{
  "norm_eps": 1e-05,
  "bias": "all",
  "beta1": 0.95,
  "train_tokens": 114700000
}
MLP neurons of a small language model. Each row is named by its layer, matrix (up: input weights) and neuron, and shows model dimensions 0-191. Each number is 128 + 32 x the weight over its row's rms, rounded and kept within 0 to 255. Numbers have three digits each.
Before each neuron's rows, "fires after" lists the tokens most often just before its 100 highest values on Wikipedia text that the model never trained on; "fires on" lists the tokens most often at its 100 highest values on Wikipedia text that the model never trained on.

fires after: ".", "|", ")", "one"
fires on: "\n", "\n  ", "8 ", "\" "
L2.up242:151103104171139094137133106088111111114162135192097151121145160176147112170114123147129086118179112081102129232150144138160111078110127111182173122134125118150121093093100106121172137147160142126127149092102142139144124112153124118172135103161108157155080116070169116145097133145171119181161177121131063159101060160166100096095118068180063127136152109157111178064165114123136183140100128099117139147158109073148175139076136100093125166128107183167131036077128126089099195112106130131079128152120114150122155185114159118113145176115077137145127157081177139184083088132139177082

fires after: "=", "|"
fires on: "\n\n", "\n", "os"
L5.up68:134140125113192137121162157116158145152138119174100117141100122134149119111132085134230085140116105174084047151138130139203136057171158088127132128123160030180123149120042170144105143123173144141090121136076092095133085179148053108147127136099104052097139104125080148145149113088090189143120152137158122127145140143116113140162127160120162120169123147138139155063094106131157142177144141143182110151113152172137063072107144147114098143157087174163094107118123091067127141174147089129116139113125169154172110107160159111194158158140125059151125087139106107170131106142119121156

fires after: "\n", "\n\n", "- ", "= ", "| "
fires on: "- ", "man", "= ", "Robert ", "Member "
L2.up44:072103165164086085107138103143147171136116131162124141074078090142146124145125168206083125145121108092127079181159114109101138166126136087102156174180174154106152074106151102170132204124159136126132124119156180118162154117120094159169145159127149116136087163073132141118115205159135141069109150186135102159120140124129129121113114146030130109095111112095191123083084194133159183114152139159104110150150121102147162085112146090139087154109136103104144150176141110156175113144124114165096169130062152084111107181107121122121195122146116108116122078069130079107113129194162132044

fires after: "\n", "the ", "The ", "1 "
fires on: "| ", "- ", "|---|---|---|---", "name ", "company "
L2.up305:157132130138115107135166108075174126175151105089083125171137151085166152170123114089085147163134096103154137172165193141131076114132101139113109085131121173119104128072092130141160165101161128140087155107090179094178123132156169065140197143112162109118109164086053136131179115137124134169116087149121084182091090065134099138067123100095152066161146103146163089134107139133056086139163087091117094095133124118130168165122159145123136126120052155122118142124134114209130146108141111058107114126076174175142101119161066161116126156136153130104144186116151170197113139173146142183

fires after: "(", "in ", "- ", "In ", "E", "| "
fires on: "199", "c", "200"
L5.up358:086093114192100151131161095077104105092208141150138150194118069112135160137136142082148120089138090122175144200133081121108091145092115127216068111196142126149119071100072152162124131117156164150108129132159116073145104135119111098144156151097146087142145130055164141170135164064079093051116141111126116148095203144122163117140130115112082069186101132112125170121107147171133152093162151102130165147123133175184128163145144124109114086162104045126153125134125168163136108127081114088107082173130090142198135098129110149119126119163127143174129177076146136130124112152153129121

fires after: "was ", "in ", ", ", "In "
fires on: ", ", "and ", "established ", "November ", "released ", "born "
L2.up712:115114160067138140160156156109125179156149134085118115196100073162138118126155119085120092154158112123140121162146132155082133133152105145132150095168130076087194130102194129106139115038134074104113117140092164088197126122105157108118146120109131116151096099164127071162175160133119113081132165147200133091203031107112077156111164129145161110210139125134122118120155137113107101144129120072165119101151150104169158130172164141093177174100156151067127158156150157146121145104173091123169120137201138142138092080088097121116109148120108114075160138199104106109133103053159124132

fires after: "In ", "in ", "January ", "July ", "November "
fires on: "201", "199", "198", "202", "197", "196"
L2.up65:086149130117142134098201051116127131116136126072108136091085133104074161061155113088104147121124091099137157193163103145112091136142067083101111074187112138140144086124090134165135151121119139091113114180125127040147117149144158100115117098136120071147132105132120138171185168148120190157149135163154132102092098137130143099071127174184112166185113105154169172126105121151160077115086098086124188138081116102120167134141113094097174147168090130111148098114183127138125135168112074136126044167120096094070110130203186118132136095086095146181138182149152102131150146166153137117

fires after: "\n"
fires on: "| ", "- "
L2.up355:104099171156108070092181142112151061137128109144140179189123082115077155143161095161171151128163044130136164179169150131132120147151089047103134132165196154183131137125180138132140155125138126063126074140134132105175143146154111123110176111086109129155104190107101093130090175138114138115093103190138168120139065123046116130106134080082153119130144132128099149093116123110112105112148100091111146221107151117129180117151115079139172181154091169135108150088124114119098167118074202111147124149104162165119135135098121096064133120146161094091143139126159071199137123122150130131

fires after: "|", "| ", " ", "tion "
fires on: "\n", "| ", "and ", "|", "R"
L5.up134:121121098156116098158213141089137126103100158082095129183162112096188114132156112137165099153113128106108139092107165115134108078112138105140095090112164104191076073150058150169122150102163126150165195176135123138091121124125117121148127078124178103096099123199130083124160105142068199187142118150156146079113077076140145081061074145161116126153116206113138113115147163129140150092116127117097138124152115163110108122065153125105114073075081181156131175071150149163144096194172120104137110143176152126120160113174097119163149127162155119148151140194148107142139121170098155173

fires after: "\n", "- ", "Total "
fires on: "- ", "• "
L2.up534:160176116168090148134168102111140122133093095127146114132118244110176172177101101101116101142150073157120164179200100139161114135172154107106136109118142125082105158053178180163168111114099134109091117108168172129182079152113160137141099198172136151109105108112141188107106170123152124175171175164150091100137127087106167123095078111144103107104159159132110082029140112122072083147116074154152108116167159131133133116135113120143151144102121141168146126130134097203107119121165081103146116132163148182080160149145080156132135118137116200164137133101136111173081121095087090122

fires after: ".", "|", ".\"", "s", "es"
fires on: ". ", "\n\n", "\n"
L5.up673:086143127096067202141099143155157147185182115143127158142150115090121114135081169154186101180021131129082138163075130043191095134137120079114126113112124140169134157104146093121078054122108108147184128158138136114152135132143182142154154077148142133105144129109179118088197127089156090111125109080115143120100046077119105161104144039124154097115149172121104096116134107140140129136124134119160114193108123119117111137156148110121109110094172232127129067101111119132114159106108134104125142135078135145181176141119132084138133121100103135177089158151111140109138120171190145114

fires after: "R", "O", "U", "S", "W", "N"
fires on: "I", "E", "C", "O", "V", "B"
L5.up418:150125160097123145147163189108129127064108166125148163144164079106121124088149063115094099198116103070098152091098102197105116181075127117120125093107134122103118114164064232162132159159110126182116070173097142164190129111120154148126148079159134089120128111090084124108065111153038110097098151135136127106147131153115159111163140121104102122181107154097089109171123118145150101102087118059110043074148121162170062118134132120082152165110130072141136183171121174162148130112134174185095092095113143135127109145146136154125179148164155152124096136123101108150109129100152131120

fires after: "| "
fires on: "202", "201", "196", "199", "194"
L5.up554:111096111148117103107131081116079128112131136148128130178136118134171069116192143154080100156141105154151159170196126121119169154168103081065130138189196114172115176144133120169197150195153160090080034161158169112178097150081150204129139114160180070156109130103075122146113142135140120121023118144094103145147118126125089150104153065125131154123081158111102176109096131146146171058156086154094144159146138157102190097145139118118147106153103094110061133140164112114119137138140172150163132124154127169103104090077110119140125097145118109089134174099136092156121153097136141126

fires after: "\n"
fires on: "- ", "| "
L2.up274:109055155177103070122182122081148149110166133162081180129088125098160133158143064185138114153154148102194144101183195095166148107173120105085129169199165132164094097130101159151117154059170161149128116172100180083162098142108089130119186156114131127151090092088072097135152138075117114124101126163059124151120126092098158099145150079074129122109165103148124183102130162160156163144107144128127112165134161083133187140083121114141157156134086079138143158107126172133136124125075129088111127160113140111053122164178051125117155115126110119080153123107158090154095148168141117133

fires after: "In ", "the ", "in ", "is ", "from ", "==="
fires on: "the ", "a ", "ob", "im", "\n", "early "
L5.up82:152187181176165096129138060126151119140082160124144100178095116174136113092166092154156138124107089126160145138099098123145178069115121102110137124108138178168146123107123127193103140114158066098088147117079150176127083129167123136095145057136083115114125129128155108157153121129188128126132117126153221130114167051168084160114121147187120075149146073233120139099136098129109112032182108105144151092187164126120152131089116136128129143142129121102161114120129136159163152096168174151182078116120138113103145152154139101199161122134126126163104158119102150170160063142181132149

fires after: "=", "the ", "during ", "\n\n", "in ", "to "
fires on: "\n\n", "the ", "early ", "late ", "==="
L5.up298:133184134157088129110165110121161071127118197175085123179112102105127083151096085145133075114090139073037094111146146124167152080143102137117216151049093152124156073153173140122144143123151149152126129131076042098098109118165134123104149127107151119150099168082157107175141130109164101103161081113123171141131136126175046163179140131144094154156107078089115128140094035163121174120189203113126140153094142126147161087064138115137116168148150112111137121140147169122139132127161110138134074144133146172133106139156084122179091145132117160119091133095099193115156149123144118129

fires after: "/ ", "(", "was ", "are ", "be ", "- "
fires on: "(", "found ", "appointed ", "0", "referred "
L2.up716:147155116119095126156152219105137130150100153132137096147082123098131062137201164115092113108104135106085068109082076111105100159141150066148146072083154122135122121120091108090088124146162153125099166148130181118129149193154128058165098135147111177132127145149109148180167189105113093142132108145131134148204131117102067105162100079166150162142168124157088130143065151155133107098101096029140110120166221154147117102133138081125090118109186107141120119106134137125172093099133083147140108121176112110120177184095146115150110099171161094157121072134131060128076107156138112130

fires after: "the ", "s "
fires on: "first ", "re", "s", "inc", "ext", "th "
L5.up336:091032111172126071134147190126128112163133126166109161140161097150204152096104129142131126153091138142068187122118150118083143128171175096099144100145132117124099128096129096192141167155161117118107087115126141175136146163183124139180181125159140157076069075099143115184144126137137094102120149182075138123110106182105131162118086139153131101060124125144109106154148102153100132098122134139167110111087151116095124106138189178086100171132082168181112075129121145094164133090170155102158115154118112108167063108142108111125061124133089147066139134214085165119117167099179082092

fires after: "\n", "| ", "202"
fires on: "| ", "Democratic ", "Republican ", "3 ", "4 ", "2 "
L2.up512:110085133154096161078157155137154058097118122147134104143075104097140125153142147126146123155143067143076172163155140156148102136183157097139126109109145110135068173068139163134149135127117123128141172140194122124173155120152151139113145099175022199102088146111149145176131147169175139155156177125110127106108110193164114123095106059159131182071182134117078093078120138120129129133141096105151094103105138116171121103167070110127139124156147196166105130126181117131092121046141188104118152119189132089130157138092107091079046098092108125109084111088124072146110102094131115128

fires after: "\n", "| ", "- "
fires on: "- ", "No"
L2.up86:133155115123088114101102116146107133123174122173067093177074156091115143165141094150138141125185134082126199143141113120115145104062137103132135073209153138121110146075112187102136154133129165112069079118101137061164107118137104185125139149155125060147111135050095168124158144191149068112141144166174136094135123156121158115115123113041137130144066148107100118074088182076097121148137138073064106143162141142088195140118109112123117115131134082121134135136155128097162127086093093131098139139133145124156115106074093114156113108122147132127236096089140145134116136134123200074

fires after: "(", ", ", "born ", "in ", "| ", ". "
fires on: "187", "197", "195", "199", "192", "196"
L2.up16:132111101165134096089134088080135180145114116087152165137109085178152122144195108178159192165147147123125172099116137112088198169157118125098062107139171148125160098188147143113171143092107078136124114146083167085117090181067152109165150091104121092171086114124079049179162150146136109112082091168158102156116128138091133127148181139120129144144095103128124193105084088120131197133170071106153138105167092118174122102166102157103098139131135140199174091136118114116077152109090108159114107138085164178167134117098127075095132130103128132101153134117098129047133152099194118101

fires after: "| ", "|", "|---|---|---|---|---|---|", "- ", "|---|---|---|"
fires on: "\n", "1 ", "2 ", "7 ", "1"
L2.up741:142136068137105122123131114099161142105155190108118081148094114108184131141121050130136118094108146080092065116137122142146145078076129142122152128161126137136107185124056169095123133137132186160114089121125138110121102152132116143175198098154138137154133129164142094096123057129162148146161109114148159140129163072151145146156155081077119170093161117144117112077157154180211122133147096125080103138164165111137139180135116099159174175114098103084153193189120151153131117093078063104117112162075150030105171047092110097093112159114159102142104131097183157157110124155159144157

fires after: "the ", "in ", "from "
fires on: "201", "200", "University ", "199", "time ", "197"
L2.up398:173157111077136139118080132171104116116168144131141092158130135151114139107109170091127112168166069092138153189143150051188101146194138102122152075173129097128203099168071106135093134143160123117147105144168142100149143106108165121120130106115095127146127067101178099155153162166121090063108094146118110150113082173111125129175122079168155095148143168090166174164189100140076132116096098096128104056117091104123179113209131141129102132128103108138176120085135103156133102118127103128161072147115091097095081150115164171128123158107135111075105225127106175159127163151175184122

fires after: "| ", "- ", ". ", "\n\n", "\n"
fires on: "H", "F", "D", "foc", "Title ", "Year "
L5.up534:127087045125129161140162146161094146093138133144117139153149120108171084160182134182160123156119138145171115137088108103137103178119155125096098051124087177156126107151194180198110148192115132203151068105135151126158097115106136180111129119133117159139040135138084136110114118086147173140108094091132102199120103119154181130117077067156081135150113160138134134092121149114114123101135138037136102118132174156114161145166167155126129158071117114058062099126148158139145130080069099153101125188112139142142124085136133107109090125077146110159090093143099078106109125078124183111